{
  "num_hidden_layers": 13,
  "hidden_size": 512,
  "num_attention_heads": 8,
  "num_key_value_heads": 8,
  "head_dim": 64,
  "intermediate_size": 2048,
  "vocab_size": 8118,
  "hidden_act": "squared_relu",
  "norm": "layernorm",
  "norm_place": "pre",
  "norm_eps": 1e-05,
  "positions": "learned",
  "qk_norm": false,
  "attn_scale": 0.125,
  "bias": "none",
  "tie_word_embeddings": true,
  "parallel_block": false,
  "init": "normal",
  "init_std_qkv": 0.0177,
  "init_std_o": 0.00347,
  "init_std_up": 0.0177,
  "init_std_down": 0.00347,
  "optimizer": "adamw",
  "learning_rate": 0.000789,
  "beta1": 0.95,
  "beta2": 0.99,
  "weight_decay": 0.29,
  "lr_head": 0.00714,
  "max_grad_norm": 2.0,
  "warmup_steps": 227,
  "schedule": "wsd",
  "decay_fraction": 1.0,
  "decay_shape": "linear",
  "final_lr_fraction": 0.0,
  "batch_tokens": 131072,
  "max_seq_len": 1024,
  "doc_mask": false,
  "train_tokens": 1057000000,
  "max_steps": 8065,
  "dataset": "wikipedia_en"
}
MLP neurons of a small language model. Each row is named by its layer, matrix (down: output weights) and neuron, and shows model dimensions 64-255. Each number is 500 + 40 x the weight over its row's rms, rounded and kept within 0 to 999. Numbers have three digits each.
Before each neuron's rows, "fires before" lists the tokens most often just after its 100 highest values on Wikipedia text that the model never trained on.

fires before: "of ", "to ", "in "
L10.down1247:532430542439472544559536448493521551518462424454526493509443477563501511502490466481515436551499517471521473535471507461537475532463416507459487479542493494463487546445513514576443481476527552473491481495458512526414512476525508568502523468539476518552542449461467454483476427452561543539465468541541495471462504515484435566469465553490575473457483418498512459511510487494507422500435490534514547512490449541494501513479502496500509455472479428555491463526508493435503498506576384418541503563451508572555487513518527505518449507469496527526438478510564567500446493454484506552

fires before: "==", ", ", "of ", "and ", "==="
L5.down1061:463479482473526475557532470459555451576583549486511520425459478476496484524578478545498517476492487480598520514531402497576506459570476497452503447552513479477491484431433466562472436497542511439488471499542555498480472494549495508536512495492421520470531525590538537475492540539518587479481483442462544481499517516544484517510466536497475504526538489466488529453608453502473530523501474489450555555469558515533528533488458507523484472522520500553477516559558550510470515488457481512494553355519499484528430559488490480569466507452569505520533479456468490441445528492542527573

fires before: "\n\n"
L5.down377:475501565499561507449506415528494528489438504530478453488584550423492489461567496432512512432501534530503538521450475596493462525479492434503493547462470510546459504478460475438405423458587572451514481544532524478497500548555465448538465482449511526459531478509419499517507450486479518473487472533586406499437477505487475475476479510530614494527533510532458576550526570499527450463535490607508542606526504549500537423510499561460489515479511445461531483525519513479531484534497491468518527473449595516512483486523500471524465511509481497489513471527481536433503472535472487598

fires before: "s", "s ", "0 "
L10.down1690:492516463498559559444479480458499503511518549542547429521523592504538494468529450450487534410472533554584478489500547529544494521447481585530526500428485537490465437494525466546525446480493479484495489560540502526493472487483440553532492522416451434513535497513449473492474503454461395498485481471539486455434526517478499467524482500512499498496431488513542498522544488526390580526425491480467498476430495479514474534562495507522564497558416489525475522499548465499534471469447506425498477581546528446515447520507529448483454459501455527452566487528511482565449578595489537555

fires before: ": ", "by", ", "
L5.down1565:471512539493530416542503526486596488546530493503546531481465529515526475562481545530559494556489482443454566396514422496501415448560529481497471491456504473524539531457467497526575457500546581477487546519518499460433556567538496474485408443524500515519447491543575476439448530462508520474449473479499530506493441525414515511543530490509474523549518527469535503440531494548485570533436522535435514405459522510551503493468543527505508476506506574559491545513488506525517471511537484523471482461601489476509446462537516422537536511518472505562482552476429500491509497466464498547

fires before: "\n\n", "\n", "com"
L10.down530:497575507465449478567494447505459480470556483515447453539510537533546557489456501488501411491517461481484438475547496538455517477575496506475525516585521460549516560561501453430467500542449457514496500535528498471576497534537434449429414493514466522499452549493457528500463490458530462487487508537527441520506514513544452537500468551424520512493469554517528466554439453515589520439482622505596558574456529484511439495480502408497538468506506509436479523524529509522534513476537519509531524554476475443519449544519469477515508562497509509497503540516450469456491547513543496480

fires before: ")", "(", "\n", "0", "/ "
L5.down364:523482488472481437503508488496560542381567523540564471503487448487487494514519522526435472413491466496528415522571516534495405508480575503495501529387468512512498435544434563503555573542538464436436408492519500514468455472487456511442512503553489515537466472489461561473500515500457432488444536535516464521515521504495519493522485515549508517546580495554501504478481530528492448481475488505437479573508482409575439496528519567436466422447481467509428449552491594518522590553437493496569503486463494524471567512457447429462531383566574465469503579517524541451547533520574574554

fires before: "- ", "| "
L5.down497:501514481491428520539509507448364531466497495498492532538507518498536517390492500539546473540470557464483530484503464557531586532492496535512541394577519560526547537549498540538497520524482453495535506491520488494459495442491508551490442521535479520544522471561490410434412509455497501502497470464482472455479535496505539542581550479477561500456449518476537515549461448535536468414438573427499493565510538551473495438498525481523451490512478464529548442499559484417486482464516533509498494537488443513483490462490446469549522459540444528472413488514449571538478479456571459436

fires before: "| "
L5.down487:476501493498422448473465485563450490516448491550503554445515494517477458485450535519551529471500429442536588478430457520481483501503517449569531522509514515532460543473479567476441549535492568529542508486544530525520492486539444586553544460593496558467495472537522536530510400467513488495487469523502527546536551538493462466489464516577471493557480519485489528540455530515490528481557511455480499478487565533440490498436513496560475546508545532498519531480451574454439626514574448543433493536533504440488503538519536531470476516413495527496571555532476452501526487580490449450

fires before: "\n\n", "\n"
L5.down888:464468485511501516553574487522520519486498558608504511493516453489528535494502548496491534514474460506514469451578474466570518553485553453481465442539500585535378554493437439535531492461515570417433547495547505537508453527523496584568514501496473494465501462511489474473520526547540597433436471496503498512476555460498504539544493518485490445470535466525553555632438443422527507509498568526495436508563487497562515425456452496477517486513509461527474545555479543443503523454529468453443577464502481475504504535461500503470391580531518546510424469483511499492473560505447473510

fires before: "| "
L10.down1850:463476481479444554518550510595481504508570493481482510483497491567491505505449562579576534522531491572534493472424500547538519446513499476448467530504576528529487515565452535538516475562427557518572514442487507470535513493485481485496445513509519528479432456456467488481555535537552557505533433517481448505498536526495467486510494458487550470496591525442538552529467503498474474511446508430481526491503530531489510568461494474525531511522504482518490479517502546469429458430471408488485493428499398488492444516455545515513454500454425466441508512549491529496553504490560486495

fires before: "\n", "\n\n"
L5.down1192:476536513477529478433481475494530519446501440493471526532473557562455479527524486486479457564563551402525464565469506472478484487455483567535486444487425511565438549529499468503495485477558521508511424476397479501492462486485561435518502511448488489515512505453473531483498547572542506505518453482513426515503524497474538409572479502487521484478482509567534480497510511507498498501472565491504430504583503481491499507517520577514532526433505486472489513571481483493453524521532455536530474519469547530568472508586492535487494540500521515488509352474465562462444481500536480481

fires before: "\n", "was ", ") ", "is ", ". "
L10.down657:473497511509497542559409468528591510507533537465512504499588449438460494500493489576477450506518516510448463511567484474551425466551465581467559456488500520545529460543527443540483484479436520528546439494475473574463550525509554498528501501515533503492501473549542525495591502545504502449526485523508539468484580453522500500504535439468516499484531431507541513494455576542454496517481502518558575535489373606477562466478503538549540465580484519521491520513481444496501493501509518546605582517481409545502501481509449551484547480515494469511455432460514455527492458529480418510

fires before: "| ", "Oklahoma ", "@ ", "um ", "er "
L10.down101:502441483568518442574499502551475497470466494465493478518624438569442442455505491455546478562490475535536456515454556489465490516501474532457375516519450434531455537512480548554496397583458556544501466548480522463461498445515581427454521439568572479538522495485542480525511541453538530484493493458457455473467497528514532521529511525553501503504501510464480496525545513521529529465526500536444511489562575446461487539561459466502566522485500484578569527483517481427537445524412519493524515514476522509475458479483543427476486532457462493465564465493496500508468461457549509457

fires before: "/ ", "(", "- ", "was ", "0"
L5.down1791:509494511470513461471487451556449539465550500470569518488513508510465492512411552587459503505546454540484495510530533545517440454470475459604510503523555479498504461473541532511503526567433485500472463436525482465499574503490441525519549578611492465475461501454441489474482514564423433507484485449472523499499442506565545481509429513565502513606444537534462479514483505482569522505502535490588476560468513460539484475494486478444567477494490534443534452483490455556469537527541502469536456547483524484494512460481532418495536439524572503540453503510595515543573561499496424503

fires before: "-", "–", "1", "0", "- ", "3"
L10.down2005:498497468539456466526515516457465517417518440575439476507476492538486480565573474512572545529511473517486524472479516501491534484504519516466474478409555601493541541522490496469504501447527362473490402545496496520502466513454423490463455520456580456457533517474513554539528575539449453547504455523523486494476592499506527502563435482499460474506514492428499595479473548496460512502445514545464471499456521488529513476549483548423418542496499410537456556497531516549523505432497546525414520537432467467466488511514518504571506526532508494540443529499529512452514465472482505512

fires before: "==", "| ", "and ", "===", "In"
L5.down587:579535481578485521517418486498549556522502460489485493528479569473471387506545497492463477473544459481497603493474383478507440475499493535478501461461522534486501485518577484475469460503521490513560542512510482530530519504497533497544477522472486493491498458541497485509529466463491529522599489485457574510539531488487519592486485517537494534510584504548580483468412518517472488577552561531471480526535521468535533455503532537509449497537455465484507525506530515504541433548512518503453564483495578484502439479422543516541519542514511468562477468463540528482469490487534416465

fires before: "9 ", "9", "8 ", "8", "16 ", "17 "
L10.down381:488511519482415508508475488511591578461536457505470531579514470500463506530524422486548494524457557469473510543494498473519407467428530461470534516501446489590470503527488508511579470506463520522518439534538421510497451490431527462491524501512481514539524528516481494482513506471463538519505494495549524511517488515536519540489515537537468505554483452500509524521487438580429523412508424506542479536502459436543487444507530472479508543477507525540450457508501525516485489518508519501481538518460481540522508478603508432507494509469515513491503582591513608460530508509566489531

fires before: "s ", "t "
L10.down1478:504543516496528558481469516517482452475449512468515484493557506425496477562490517487535570482540549479518498504505469496467512504541493501469545436516455548475531446529609475513530528547506465515462554518584545462474493486555574498492425560434490441513571553483435406434419497500500463519497515471494488450454505520522518507534410529458475503541527514533487554421477520532532545532462508479513536509523434549481526533506493501497500505533454487552495492363507561558545487501479515525475526488493474512469588529467566515562450463522507485555482489415513557547491445565545446525

fires before: "| ", "as "
L10.down1106:518478429478462526495579457528489539516452548502515453533522446535506550534537508544535435569498532520457547477463530571536488478502488443548547506496506512513468545529509610525538518459524508507544528456515507479580476442458516566513458491482480436417527523463420482544514467515485506488530569445534552533539477483496511571522503535549407421504508507500504509542499447486530477505435527499393510459503492474465568542502542535498541478549509482414515458536480529492418462535447515478442525553574493515486494434514517561455461430520514480458496489516492430461526436435481470552

fires before: "\n\n", "\n"
L5.down174:539431496513487570547476506563490536486527452469477478497535541442587510509442474508571458451507508487485500498461445522496434464509522501450479483497412441495454535417540498585454413539487573519501437517434489465447509508431517514509446497502514515438462441467441516501496496531494475518462522571517481476476529553477496571540479596469528522483468441540609503424567486498530477519486556564543534531506499485493482456465457530468493485549498523471531483560497502538491517546475485548459503506517465517460475525522519517454400569519506489544411464537465440511543480492482457481

fires before: "| ", "|", "of "
L10.down276:458462578546574518549494543449444517473479462543525511598496550492456502530476506503530536448549520533487485537481533526532459481504502464463505449478490502482536532472531418446542522501568503461468468494614510428491484477480513479533513533474511441412491513536539471536577534544479542534466433511460499514558560515486523516497488512499465502505515625526479478515492454556507526493478536512557470503563573520515507562584597520526525395569504495460448457531434544498542402552433447505519541479566494504459491433511446450518527532482500499497511494422509487503493480501541482449

fires before: "\n", "as ", ": ", "G"
L5.down605:512557487516530558488516480437456543552455468436461484525467535561457455485529556487449477550475561486581483522512538471540484464488450489496441484582479520523451505468490469474538567559518528499470477476490496462450548584449476494533439560430489489448446504584582421517508530545488520505507524480520497472503535483527516471470491436474438502568478515414541447510522516533447461512507549486432562473475463559422444426385454554462520479496508547482447482504519483524468478475555472564512522501502494438536468451477476483544587487485521543445540542523465532455544544510451473555

fires before: "| ", "|", "(", "of ", ": ", "'"
L5.down731:531459532559480446502531521462416568490474540556562488413494479526482487480505528535494471491440516469505537454424531502505640493492487446508531446511499482468515515451518504505531530603418488526469514457532509482505494487525503476488525445524488554559532496487516452458491515475520527500489474523542450472518460523570527528518501455458439489534473578515469435567534492529521524564537537509485408376486502483522496547546507503487486460501549523510504494503494505584588540522452461513452483504570509527505498443511480565532428474516376505511500599538490545555424530543502461547

fires before: "| ", "===", "==", "=== "
L5.down788:498523495481524463520399506544499531504425519459498488518507526475482534418495490554483467513487512406485612452499532508543405462515469510532551488516515450494541492496567481499451382484461485519532517489497490512528481419507473470491467521475527486482514499479549503573533442500482500465494503529476444465492553495588513520509512527458500485497472441570460514511554494515532528506471446493447554516524518557502520511451565524468523563593514515510511596333539541460504509573461426509468516500530549495569466524515508524551558531497536540538478505480451496462520483544536445443

fires before: ", ", ". ", ".", "of ", "("
L5.down1448:470502487518486455504514519487475513509584445437505509585523533438524502509430489439525437489478450533499555462471617475504485503486483518520479462522497475532513441470505488500428468486450467554475524546437516489440589436521485531494564485503565577473567486502464441467481480506522444467488468571503527440466509490527465515517537485511592491488455528580453481517520534513453506479508466519510557543498472489528486477510502525481443470510569495479506572553487581511590469521515537461372527532517498469537566506448536553397525553535536493503398483458493572522479559536497561450

fires before: "- ", "| "
L5.down153:562473535492446520496506462479465488522466541556424563461549481425449487468519490488494506512548561520490526477488498437474430405460508477543477494542442436549528506498493488446500527507542450467507434526547492432534550537479500507493534474433483469446517528526523548527496494527500503467458501473517514486524528531523463569455437481431526489483525524464522490447454467508468535491518541497488536475466544517570479576563539530491492469582499494481527543452559529521576526552582468407506486495484457467447533515541526536552454454564499565510488455488536586507578531501509507519

fires before: ". ", ".", ", "
L5.down868:525436474501553503485542560552519481475566526454570496521474499533551465483520587553469467522449491550516479508553462504421452520494478495482475518516488519513533516505561413548577499473618553579476511493520459432479477517483538423384429441501514491471470520536487398540443500532499520555515492493561512440541495489559529498478539523434443468513476436468441455524489442492484555569518531442398510466535500588483574534480517457542480539478401512566494498452531463597524515487494534526502443495517523543454515520460411529486509455581459478562453546635486490561461518449522476454